python train.py --vocab_size=8192 --rope_fraction=1.0 --parallel_block=false --learning_rate=0.000395 --schedule="wsd" --decay_shape="pow" --dataset="wikipedia_en"
MLP neurons of a small language model. Each row is named by its layer, matrix (gate and up: input weights) and neuron, and shows model dimensions 304-399. Each number is 128 + 32 x the weight over its row's rms, rounded and kept within 0 to 255. Numbers have three digits each. A neuron's up and down rows have the sign that makes its largest values positive.
A block is one neuron, or neurons of one layer that tend to fire together. After each block is what it responds to, as a language model described it from the Wikipedia text at the highest values.

L5.gate473:119152107072073122154113139107102132098156159146138150125111126176144073174067100143140170143122133149118172107115066100108176142159088176184128167175114083139090196058153094096148108158072119051164176172116092107157103120169155161143108142118173102089172217156132079118081131112175144116
L5.up473:075120123177179171176118079157084123163127150125092131138148119073077089143168137165147137117066125145062194075153106136117125134145131169160097069163110157139109162068139105108106183189096131154160106159107160122145092086095148120109136167119160126122130185130109194144088050137092082157
L5.gate1523:107164038104093067153152136105119150114091117146098122098111094151131067167138155125175120146160097173154127141146121142102160131117165109117172146127149108111085147131184187169127174189091078124225137112115112205108111069169102122146127104090153077108147191136118108144092115105110095116
L5.up1523:133149120112080138124160171136042151162169086162149125101127113101084145186167133193176166130078150167113108132170125142097101174151166091187129152120093115177160163168155133084137158171120084078127148146122118162142135084097154132141143138082152121120080120095135144213096095176133094147
Responds to: Football goal-scorer lines. Punctuation in football match-report scorer lines: the colon after the team name, the minute apostrophe (57'), and commas between scorers; weaker on dashes and bars in score tables.

L3.gate83:092054121166112118156140111140121107160119088159145123165158113123146181139110109184146104151133170153193097128133131105138102144096088095174145102143163109169115166132139173120136094172119164136182153146118063051098157114137121081137142147116144134117114106176070097129159160121187144107
L3.up83:119166137162136167132096117104061121113109172100101141081152143094165076137066118146171130110134142135148066169160073198126161134171168177114115117098119111125187136149118200143091108137104127180113112098116090065081150170125148064112100099185133111112093072087169136123102131090143166189
L3.gate174:073127094163106156133156181163137103106161173125116146169135139092122188120148103167165129110128169170102149154153149173096120051121123153116116124152168180106085166101110124198169112176118142110112056063153115125099136071105052105097153139105103091171150106125131132092110173112149134171
L3.up174:091102110136137113121146147131111138186163142108165130174129144081116166170110113175151127085173155173085121150095106106149106051134142181141124108117144095128162180099130095121170164200085066158101093143175094090163112107103054124066110140160087165169178134133163086098163116109147143182
L3.gate325:136159131102171201147134110056088133140134112112149134132074141175147156152136149123115048137115151160124151150118069153168101131139075143140150137154126097102112165081066168113110143174080133162135076109154063144106137094100091118142102107158139128112178141161140163103172103117114153118
L3.up325:100125105107117129114116108052058125182117107090184135166102077113145179124189093133197152106136120115143133128118128117111113078109135108107150086161113170123083115143084128076163182131131116126170202173116148163141108083098092111149161030114121158081121133137167131083166121131142200195
L3.gate581:124080060103136148178135119116102070162105152144113117209082141101116122209143129138145166083093198113091123119128105156139147180106157151157138170165113107095214134126135140114156072132062118178115090086115103124167094075164097106125102075138130186130141145095143110108074121123167183072
L3.up581:152105153112121157143131084125131061154101061102161119128122135082146139156175130112053104092123169119131128153131153129177134156155207075106169068167127120161154097110106120117127136137173165132089182155121097079105161164102140128175106145091136106120150125078077078102135142111172110111
L3.gate1301:143110120150133120111083176130145157150117150157095061130132112096125159177127197150097100185102121153154132173078125093125184101112157112103163107106149128137115200072147176129110163179175078116113137163110102147146097163133112156110124138141168101078114126125103160126096162092160130152
L3.up1301:066126165117136115145181111121166117147168112151141167107135172142145093147151136156136103176081153119126095155130128184132096086105168169202091108155101114110155131142120167157097187164101122123118168126133128162094092113082137153190069156089101133101047129150165101135162082091130090107
L3.gate1348:094136141121104134101097163093090110089106091115148126158101096107149089212195121118113102152166117194129128074130137129123090103105136135116137115131133124105098112107121213098095166175113080151086166161107087158144071122092109086153115096099144131074132125109188103163136162152078160116
L3.up1348:165110146111086104135101085158151077169107123126114110100117132099171102091116139154171139122137114129094091145138065180153085115164201190211130085084101156137125173117054172093083137170157142135158142089129121100119102148106147051102153114166082092125123121161103151183066123102113132113
L3.gate1433:142112118131105131122074139123118071150110086088116130104135139130126133115101130150141104149129174068104109113126071124179136165148130185090134114127142093166135141139158096090133142169170152193094101105126140140143105116149128117109066129134108093076091090098119070106112087136146160114
L3.up1433:093122070121121137095159165181151084113132142112098144091087116132143189104165168157174150110076116153089141179132086115156109066092085112162172148138145125134114122161152133159133128169131116169120130151099181174142170164094146168136061096109069186167153106130123129151102169096138145136
L3.gate1458:120117175129142167135213100125087085155101088150110158113118113101121140132158145179157101162163118179119077104102097117118135131174151095137125158132161120114147162146116113174121152143089103126100125132120149106136111099118139093082093111197164158172145054095184147157144139109129114098
L3.up1458:080136153109154093086100179158095089207093083147187185092135153150112099131163067176176072146131155165109098163094149127125105144144162103094168078155109203118120129169165098117178116126086198169089092152189097082111122113131175117163055072106176118123150111164116150124148093130114180156
Responds to: Number ends in tables. Fires on the token that closes a number in tables and lists, e.g. the final decimal digit, the cell pipe after 57.41, the minute mark in goals (69'), and sometimes word-ending pieces like grand-parent-s.

L2.gate1359:124095100136152090118119142070092185114136095196129084124160125118158155182161134121153167085142151140132133154185133165098160098164147159140105118076109135099163149142177155148091180128154125148112113115123135082132140166200105053112107077147105127145167117175166146155130153152109155114
L2.up1359:160180152179157094168092101084125099111092156171129128144099119089133126109144168085091163102132138098108171151081097125181113134094154179190114171143116100116125116146112134095145152075181072139134135087135068110107113117192056078119097118150088131139151177142173187136097129182101080106
L2.gate1580:149127115090111122128081113095094122187127090142134124118091129119139155170177093140152184135092107167133103157073177176159144105123114136196142154135138129157192191105128109099130130126156128175113115126069095120193087133182146074120147075094181149139137149172110147106103177151137169169
L2.up1580:126158093144125099181141158072174140106127104186125085128163146175087171089184152160131096123086119120116147146104174152144176094056123165170170165077111156131109102135126136122168156142093155076108129091140114154163082150171089095116161146124159154096145163131136130183136113156095113160
L2.gate1619:195134084155104116145139057103162130152072174118099134098089097217137113195160191114147167135127119207191146062081133167174141116106126145133139110170129142101129153161153155071088166108135144144109174107175077176171113072145092046150100100167093159097138098124146162096121119139085180191
L2.up1619:072184097127115155139071111057096140132074121143125142136087129139070170208127180115182126170101132108155156135170109092153165077159134154164137112202167158072136205090131104119111158111112163101108107121151119178119099163131088061124143077129146158117163089065120196106139164121116119152
L2.gate1952:193164185144125133169154060137143079108074101150120193160140145203114161190127200134172161102085091123113142084168137146143124106175100207125147168159131133108129166126167084118107146127116104102155067134163136130162131140133129111137104144121130112160128148092180101177136161113159100054
L2.up1952:122178071165111105089130118092115198171101119111122106141128161130114172189155201147169116139085180114183192130126097102115115128158079159109140128142104131154107084107097155082154165104095125114149111110164105196107118120093125067138195067125103116150097091167126146101127123148152157125
Responds to: Delimiter after a number. Separators placed straight after a multi-digit number in stats tables or date ranges, such as a table pipe after 866, semicolons, and year-range dashes (705–748).

L2.gate1167:097104071092131124067165102128092113125101124129168124160154152123092168153122102110208163120098134103121165130124167176078138128201092173152147154168125118131177079143151112156101096132088108124190172115138095175149129075174134129068173133102171122093120156170104090103135142105159105126
L2.up1167:132156168134159159083111209083097112142183112144096137210089144131135136155128206155145150092150091147138083084108098164157100153105112144160145146111129120171153120103078146102155088173081084136082128088077116152148137168066112083108147146058089129168173152130103131106105088166119109060
L2.gate1206:114115153123095162085140146121102159109178138088141150110155170166092087236110169138166196171100142130160107117113138111145113126172108127100044152104118100200155089119174087130081109125107124107114138113133158075135092155182114108079156140074090077178159057091163097160165170112171144162
L2.up1206:084104124108109136091108113144131149163209129084127105132152110185152110182154153173156137172138151119163142112234125100143153137156140127147093157113128117199117102138171158127173113180121143157070150104094142115119147088166173107067163096100119088128147066153078148115105162090191145125
L2.gate1291:104082160143117165061147153130074176144143107089184167102126114192116103153053150092122106098114176193113147131091135114193106078129170170108104133146168118182158121117164084115137092096080082117123137100174097117134123093175143098117202056123091061147073140132141125116161147137108142105
L2.up1291:077134156125139126130117135076141172143138097105149077124153141121113092190137179086154144098096204165134174090129136130181154122101132166165125165085159091197073144150156142154162096111148088156073199041190148165076175081148136089129186074153130118186065112110127171113145109137120113126
L2.gate1391:123151173131104147152175179094146143101131077110132155132128095184104122219141143163126087109072151197129125151117106160181162128141160086141109099090130102165190112113152126150121073180083073147131184113160133111139175130152122138135127088169099140160149148148145149100149087087146153089
L2.up1391:066080095143196112142133119121137173076108166099178127142121144101180122144151184079139124140177152135166122152150089161152136166096099126136082128126158117212125182163173117155124131176104115108115124160116126095083112119189133137093095089144132089050121182140139191163151109070132147159
Responds to: Token after a number. The token right after a digit, above all the minute mark in football goalscorer lists (Bakero 39'), plus score dashes (3–2), units and ordinal suffixes (7 m, 1st).

L3.gate225:120101130096163095097152146050138124150163084141110107167171103139103151110118172159154138136143148098071112077130108096163137112170107180150112078149149079103142112120147103097119138195175130143161152053145119097054128073188116135146102105172196077105121141097164116140124160096098078144
L3.up225:070146086110153145153107100072162109080173130138124152155235135197128121160155161136173117105086078125155100112084139083091094052060166074061111065176109153117107168078133164068133132093169115114133152133145139165162100128114129165100148139146087164109100175047111129140162097141086133169
L3.gate300:098103096198133142119141087084096129177093097121126106163082173109111173088147126149150108224165138138107137095138118108175096123154144153122122141132102119079136176092160113146133200140100065163086139094121138157111071186074143154134092094100111127115107169100060107139105133158111143117
L3.up300:093161142195111146146150142151114125162110105105157176157103166116136087112158184153092155104142169129163094091108123120166165135143158116125174162118171129088118154078198136160126154111094090162099157087147151104115151112137149156102103106180103144129119092104103163111130174130130150109
L3.gate371:106157160159077136128116157032093122124142146126083101131085117160094157168080168135101189174156158156145091130139127176147203146124073091126165107134189145160092090165105094088131152110141119133106157139126117156143086074101136121110111098177146193100156142157125155085130172149120137174
L3.up371:133140183168068134151090111117057135148136089114119175121129144126155149192157143108133098082112089147126101078152133132102101083159119125152141097163104112179132180107167125163092104109146143163130100102168120094165118181195100130172122094113071178107135099092160142115099182128127136118
L3.gate935:192164135226077156169126132073108163098121096147152145172134182150113154187117104138155161096082139163178137114166126120136091112073124134117097089129149153187131130124150142068132114104063136138118120108107141128113144126159113110126144058075154135098116095183120067153097061159123107080
L3.up935:139083094095119132099121174134146087156153080155095061152166165082076096167149194147162103128119127133199199171150134144146137110120154119144110212139171106172137171102140078148156069164111106129122138187160129147079099128139041110138157139120188106077096094112180120127156112121149113135
L3.gate1211:109141120108108133108159171162094124132130085157193162126111149139124117146204163136097148145109103165165080141125165099149072134160177156147150152131122117103162187176099146148118112155110104178111139142170128095144150083180186074120063076180137126150164137079130126187151188174131122177
L3.up1211:130103099190149137125188178144162124153184130136163127131165123101171141107106130137168154127040177161096147114075101135093159088137189083136157143160198070122153112125160075160080147140111094170088143152094187136063140124099193142080103092116135129095163192122160125155105112172120091161
L3.gate1377:111135111149122092122122108080133122098082154123102165171090051110104163085154086145114118122122147135128133125122109135109119072136063173141149113174130126069085183103120158148161140159137077170159149122082131092123127127117175190130124118148152125088198142140142150142168172108123130126
L3.up1377:107136105117104203102096134077195131124116138105100142124130116125096070166135121099117110180154145162133120108120174141126102112110142170083156076119103160120108190102144115184107124145115121117158110201130153156132083067192100094131087132105146115142118182132097150115093115153184096151
L3.gate1480:156140121148136143146113102155130118138152132154133161171094126112170132156144125163221173116139128120128157054154110163135169153128131190114126095115158106106131127124166124133122148107146059108094188111160154156156142082176159126116092134159147164132172169094109112118078100119143200124
L3.up1480:121136137132159131125149152130170089194138103095170147147094153182106088100124175162092102119127148124105088182101161130176073073144053132121145128136155070106145209158110114108110169165151130124185121105164093139086108111136185102147170071179151201106102122098101093066137125095091093156
L3.gate1977:104161149136111200145104123175122108175087101147127122207092099105093107202188146182112110117104133147171120085168090118171075135104080139135195116087092165181079181153090173142066095111091072116139131161108152169142100117144122171127173134097162189074134173092120154122146133163110097088
L3.up1977:168161120146120138112153097159072144123100144144047152095138121080142101139158158121165144161119151147146149111134087177153130140146178122141121137147118116148146146165083167131127167100153178131142144135188171121141123117118117092125072091208105077168132103123167160136140096110212127180
Responds to: Table cell separator after numbers. Pipe separators in wiki tables that directly follow a numeric cell value, such as scores, vote counts, percentages (12.600 |, 4,486 |, 76.3% |).